Part of a small language model's weights: vocabulary 512.
MLP neurons of a small language model. Each row is named by its layer, matrix (down: output weights) and neuron, and shows model dimensions 64-127. Each number is 128 + 24 x the weight over its row's rms, rounded and kept within 0 to 255. A neuron's up and down rows have the sign that makes its largest values positive.
Before each neuron's rows, "fires before" lists the tokens most often just after its 100 highest values on Wikipedia text that the model never trained on.

fires before: "|---|---", "|", "|---"
L2.down175 [143 138 154  91 123 117 132 115 100 116 161 120 166 112 107 110 160 153 132 141 113 148 154 160 117 139 155 115 136 123 118 176 136  87 154 137 138 144 123 174  96 170  81 172  97 170 162 171 124 122 160 162 145  92 168 119 163 126 132 121 113 155 121 146]

fires before: "ing", "c", "er", "ch", "h", "ter"
L4.down510 [119 152 155  85 112 127 132 139  90 114 129 143 131 113  76  74 124 116 111 161 174 145 158 166 132 125 111 162 100 130 136 125 159 138  98 185 150 109 149 167 157 135 111 139  98 120 162 111 125 130 108 140 117 162 115 156 123 185 128 122 116 157 135 134]

fires before: "ion", "ed", "ation", "er", "en"
L8.down77 [124 154 175 146 148 129 152 138 120 138 124 136 120 114 167 117 145 101 101 117 143 104 139 164 161 137  91 117  96 140 133  92 139 133  93 159 128 164 117 137 106 126 146  85  95 132 210  84 124 133 132 107 149 123 135 135 116 121  94 126 134 168 128  90]

fires before: " 19", ":", " in", " of", "i"
L6.down127 [114 173 116 131 148  87 192 101 126 146 127 163 145 157 183 151 123 142 138  98 108 128 124 124 136 140 102 162 142 172 168 126 115 159 107 121 124  78 138 101  76 175 214 114 108 124 156 146 129 135 187 117 102 112 104 118 123 101 159 156 123 112 125 135]

fires before: "l", "t", "st", "m"
L3.down143 [ 89 158  92 138  99 106 106 109  89 145 152 112 148 124 112 126 100 127 122 119 153 148 147 136  84 143 106 182 118 167 104  93 127 106 183 121 148 134  87 136 174 105 116 138 139 125 176 148 128 123 118 148 119 112 101 130 110 132 104 124 128 110 143 124]

fires before: "ig", "c", "p", "g"
L3.down446 [135  78 159 173 127 108 120  64 104 144 119 107  93 114 110  97 105 150  58 129  81 161 117 145  77 107 105 110 153 126  91 148 145 126 101 135  95  85 123 116 121 119 174 146 110 130 138 149 159 118 159 122 135 110 147 109 124  95 129 136 100 121 167  86]

fires before: "l", "s", "b", "as", "-"
L3.down304 [109 150 144 120 108  86 109 118 134  94 136 114  96 113 151 109 115 164 137 113 140 160 149 153  91 135 109 103 150 124 148 128 122 140 135 139 117 124 163 114 132  76 118 134 144 162 195 161 158 164 148 126 125 109 128 122 151 141 132 165 141 177 162 143]

fires before: "ul", "p", "id", "er", "ig"
L3.down386 [ 78 146 116 140 123  85 112  76 169  87 143 105 110 143 132 123 126 131 120 153 118 128 137 180 153  94  79 124 120  66 170 140 168 128 134 142 126 113 108 103 111  90 114 124 138 113 151  83 133 103 150 116 173 183 156 140 106 111 132 119 130 111 148 155]

fires before: " in", " 19", " on", "o", "e", " as"
L8.down427 [102 189 123 137  87  81 181 129 168  91 141 145 166 104 128  99 129 131 144 108 127 104 102 123 145 159 144 113 156 123  96 125 107 156 135 156 106 131 118 127 105 166 154 120 148 129 148 146 152 155 149 104  83  93 143 112 122 133 120 103 153 103 110  94]

fires before: "m", "f", "as", "r", "u", "i"
L4.down375 [133 106 147 130 143 117 108  91 122 100  99  95 142 100 142 126 104 175 150 121 159 123 143 124  83 111 132 149 128 129 145 166 137  59 152 150 146  96 107 165  79 111 146 129 133 115 105 116 156 159 126 122  77 111 116 115 145 122 100 137 131 143 112  91]

fires before: "her", "t", "p", "it", "ac"
L3.down80 [148 119 162 137 123 167  95 105 106 142 171 126 168 110 122 145 145 119 189 120 114 147 121 111 177 158 125 126 148 151 124 123  92 142 152 156 101 115 124 150 159  92 146 110 148  98 130 121 108 113 103 140 186 164 116 149 108 164 123 144 131 167 107  91]

fires before: "an", "c", "s", "e", "ot", "p"
L3.down192 [111 115 126 123  86 147 121 109 159 119 146 138 154 100 141 129 175 157 155 101 146 134  90 176 118 120 117  92 140 143  95 155 141 171 143 153 103 112  90 103 118 133 144 128 138 120 119 106 141 191 101 141 126 152 100 154 108 171 146 160 112 138 120 123]

fires before: "ion", "ed", "or", "ive", "f"
L8.down149 [148  69 121 133 166 155 152  91 146 155 144 143 126 129 110 141 121 129 177 113 113 135 144 136 168 153 117  92 148 127 106 147 120 124 114 110 125 172 171 147  78 134 125 108 105 161 141 100 137 142  99 125 109 126 104 151 137 104 134 152 116 158 170  77]

fires before: "\n", "s", "e", "ary", "it", "ed"
L6.down299 [ 89 149 121 160 128 129  89 113 102  98 164  96 106 100 132 150 135 129 115 149 139 130 137 128 159 123  99 107 163 101  98 135 128 135 115 123 117 160 109 127 113 134 190 146 111 101  95 143 115 125 146 123 150 121  87 132  59 136 137 133 149 105 102 141]

fires before: "h", "y", "at", "ation", "al", "t"
L3.down269 [135 156 131 112 151 119 141 113 159 104 105 106 175 141 166  88 173 132 152 136 163 160 101 148 118  76 125 126  98 141 111 112  87 127 153 160 106  84 146 113 106  77 107  79 131 146 110 106  98 149  92 124 136 137 140 116 139 128 126 118  71 120 147 116]

fires before: "st", "n", "m", "d", "se", "r"
L3.down400 [126 165  94 138 141 105 131  97  97 129 107 141 138 128 121  92 126 124 122 124 153 153 141 132 121  91 128  82 152 168 154 101 164  99 111 153  79 130 122 106 100 116 117 142 157 142 101  83 124 109  91 100 165 156 142 162 132 159  96 141  88 132 162 117]

fires before: "c", "ar", "us", "ig", "h", "ter"
L6.down270 [145 115 160 183 104 134 120 127  93 167 104 154 106 144  93 135 133 122  98  94 136 135 123 104 108 113 147 167 138 139 106 144 135 136  98 125  82 142 103 138 149 132 154 112 134 110 146 143 166 139 123  97 164 185 155  99 126  92 122 109  79 107 160 133]

fires before: "|---|---", "|", "|---", "ent", "d", " n"
L3.down426 [120 124 167 100 148 132 113 108 154 132 168 174 153 118  83 122 154 103  98 119 135 146 140 121 114 158 146  93 127 125 137 145 159 111 119 130  83 133  96 128 120 156  85 103 138 150 127 167 164  98 146 158 127 128 170  81 162 153 139 200 113 132 136 103]

fires before: "er", "ion", "ent", "ed", "or"
L4.down368 [134 134 126 128 120  97 143 112 137 167 129 147 132 105 123 145 123 117 133 124 134 119 135 122 125 139 139 132 143 137 120 127 129 140 140 118 124 133 134 113  88  99 121 165  88 184 102 137 165  90 113 141 128  84 136 149 134 120 134 190 106 127 158 137]

fires before: "em", "p", "er", "i", "u", "ate"
L3.down246 [139 176 163 135 134  91  90  72 178 131 142  79 123 102 113 119 169 129 103 133 106 116 111 119 134 110  99  91 151 140 119  85 129 119 112 132 135 116  80 113 104 127 119 139 109 133  98 141 130  95 134 128 139 108 157 133 125 112 150 139 115 123 146 123]

fires before: "m", "le", "or", "it", "l", "um"
L4.down387 [125 120 129 187  93 118 159 120 108 116 113 118 134 121  90 175 127 159 153 159 103 163 132 140 124  99 100 106 139 134 141 140 150 134 135 145  97 135 151 149 144 118 183 163 166 127 181 131 142 174 111 124  81 128 111 162 102 176  93 160 151 140 118 126]

fires before: "ber", "r", "er"
L8.down336 [ 86 118 154  81 113 137 170  64 128 119 137 168 122 144 137 127 121 105 123 132 160 116 148  96 122 123 116 130 134 139 158  69 119 123 135 138  99 158 127  62  99 134  52  93 134  92 124 133 130 112 134 128  99 157 140 167 156 124 111 134  99 167 168 127]

fires before: "e", "ed", " of", "or", "ent", "en"
L3.down266 [118 162 119 121 125 145 105 145 129 146 109 100 133 135 161 165 144 169 109 114 103 148 119 143 110 110 129 124 179 120 112 154 113  82 115 115 147 128 153 161 150 154 153 116  92  90  97 134 142 116 137 155  99 144 117 135 110 108 144 109 139 120 154 217]

fires before: "ent", "e", "er", "y", "6", " l"
L6.down477 [138 133 139 143 110 121 124 110 133 137 178 127 129 131 126  82 149 122  93 129  96 113 156  85 101 139 136  95 107 115 154 126 142 136 107 149 145 117 135 173 201 111 134 155 162 118 126 145 148 159  96 123 147 125 172 126 156 135 160 154 113  92 128  95]

fires before: "ct", "N", "h", "c", "t", "p"
L4.down40 [111 137 149  91 128 115 119 102 158 126 132 131 182 120 134 114 168 156 133 122 137 132 121 171 142  85 106 106 158 150 151 132 148 129 118 163 104  82 127 162 153 134  79 136 115 120 123 134 134 187 142 107 139 138 149 125 125 158 135  69 121 138  94 153]

fires before: "e", "s", "od", "ed", "ing", "l"
L3.down388 [106 131 119 128 142 118  63 100 149 132 140 136 116 154 160 111 131 182 119 151 123 139  95 146 129 145 116 118 152 136 117 111 118 142 156 116 145 134 174 127 151 133 131 125 113 111 161 109 162 164 159 133 104 196  92 147 132 121 106 158  94 164 163 170]

fires before: "p", "t", "h", "c", "ec", " in"
L3.down165 [133 165 126 139 120 105 120 140  80  96 148 137 158 113 130 152 173 109 115 104 160 146 115 132 154 135 179 119 118 109 128  86 136 145 139 150 143 147 113 173 133 115 127 112 101 123 106 138 121 103 122 105 143 178 133 162 154 148 107 106 106 151 118 127]

fires before: "p", "m", "ment"
L2.down369 [127 135 135 118 106 118 133  68 118 132 125 127 130 134  80  90 152 138 159 127 156 138 138 115  77 116 104 101 126 147 185 132 121 137 131 138 127 129  95 179 111  77 130 149 117 143 117 139 110 119 118 144 152 196 109 137 119 130 110 132 140 126 170 121]

fires before: "|---|---", " |", "|", "|---", "2", "8"
L2.down203 [143 128 155  92  86 128 108 161  94  85 125  93 145 117 107 172 154 109 139 147 109 198 162 126 160 157 145 172 115 127 157 138 120 114 163 131 130 113 111 149 104 145 109 145  98 115 149 152 139 122 155 174 133 118 151 104 120 160 139 151 133 142  93 143]

fires before: "a", "es", "h", "c", "o"
L6.down165 [133 130 156 145 125 152  92 143 103 113 118 113 154 116  79 157 157 143 118 173 112 143 110 134 149 114 119 123 134 107 129 118 111 142 189 108 106 166 117 123 136 117 130 154 129  83 148 129 163  98 123 136 128 206  97 114 161 115 133 115 117 120 150 112]

fires before: "st", "l", "ed", "it", "on", "c"
L4.down446 [115 120 122 102 176  95 153 140 112 117 143 173 124 117 117 168 117 115 130 131 138 143 155 134 119 115 136 180 147 136 124 133 139 167 138 165 113 119 150 164 200 144 124 130  86 103 156 149 116 130 135 168 118 151  86 115 106 122 139 156 130 153 125 127]

fires before: "t", "c", "g", "ter"
L3.down436 [153 136 110 163  91 146 122  97 136 108 119 132 107 137  70  79 132 114 157 121 141 136 184 110 202 162 171  75 105 134 124 140 103 133 108 122 101 157 136 161  99 110 139  89 125  80 138 103 162 100 108 136 151 197 122 104 114 161 109 117  94 140 153 133]

fires before: "ur", "s", "ion", "r"
L8.down154 [128 133 133 149 138 155 166 167 117 145 112 143 112 122 110 148 105 118 128 109  79 140  86 131 113 125 150 104  85 165  84 176 161 143 109 115  60 101 122 128 123 134 146  80 148 146 145 102 135 128 147 122 102 184 111 133 108 112 118 136 131 146 130 137]

fires before: "ed", "n", "or", "ou", "ation", "ew"
L8.down510 [103 119 103 115 111 134 137 181 159 168 112 139 108 134 139 136 164 175 129 123 126 120 123 142 133 184 105 119 121 128 144 123 150 109 131 134  91 115 140 130 145 161 159 122  93  72 161  92  83 109 123 130 166 160 131 113 162  80 107 125 136 160 134 121]

fires before: "t", "ic", " |", "ir"
L6.down84 [137 116 135  91 131 166  97 149 109 113 105 179 141  96 110  76 134 129 128 146 154 138 116 125 164 121 102 121  84 140 136 158 109 133  90 105 139 140 128 145 161 124 171 127 136 123 128 110 114  97 124 115 126 173 115 129 128 131 125 116  88 135  88 103]

fires before: "p", "d", "ld", " as", "er", "gh"
L8.down270 [139 147 103 141 151 116 105  93 138 148 120 124 116 158 110  83 110  94 148 149 111  91 133 116 125  99 151 152 138 126 132  68 133 127  99 150 151 128 136 103 160 153 130 116 173 123 129 126 153 129 109 115 147 134 146 125 112 124 119 143 109 141 100 140]

fires before: "m", "p", "e"
L2.down182 [ 99 113 159 134 116 103 137  82 127 105 124 117 159 172 108 138 128 135 113 121 124 154 166  65 104 114 124 128 112 148 133 161 136  90 165 142 155 153 125 171 153  89 146 132 159 139 157 132  82 178 123 138 116 112 127 137  88 108 134 160 111 117 128 115]

fires before: " ", " 1", "en", " t"
L8.down490 [104 145 102 181 106 124 143 115  50 119 120 171 126 141 155 139 128 137  78 134 112  89 106 124 116 101 120 137 133 109 155  98 117 132 123 106 144 128 147  88 102 163 143 108 130 153  98  95 105 117 147 133 166  59 126 120 131 110 144  65 154 118 160 103]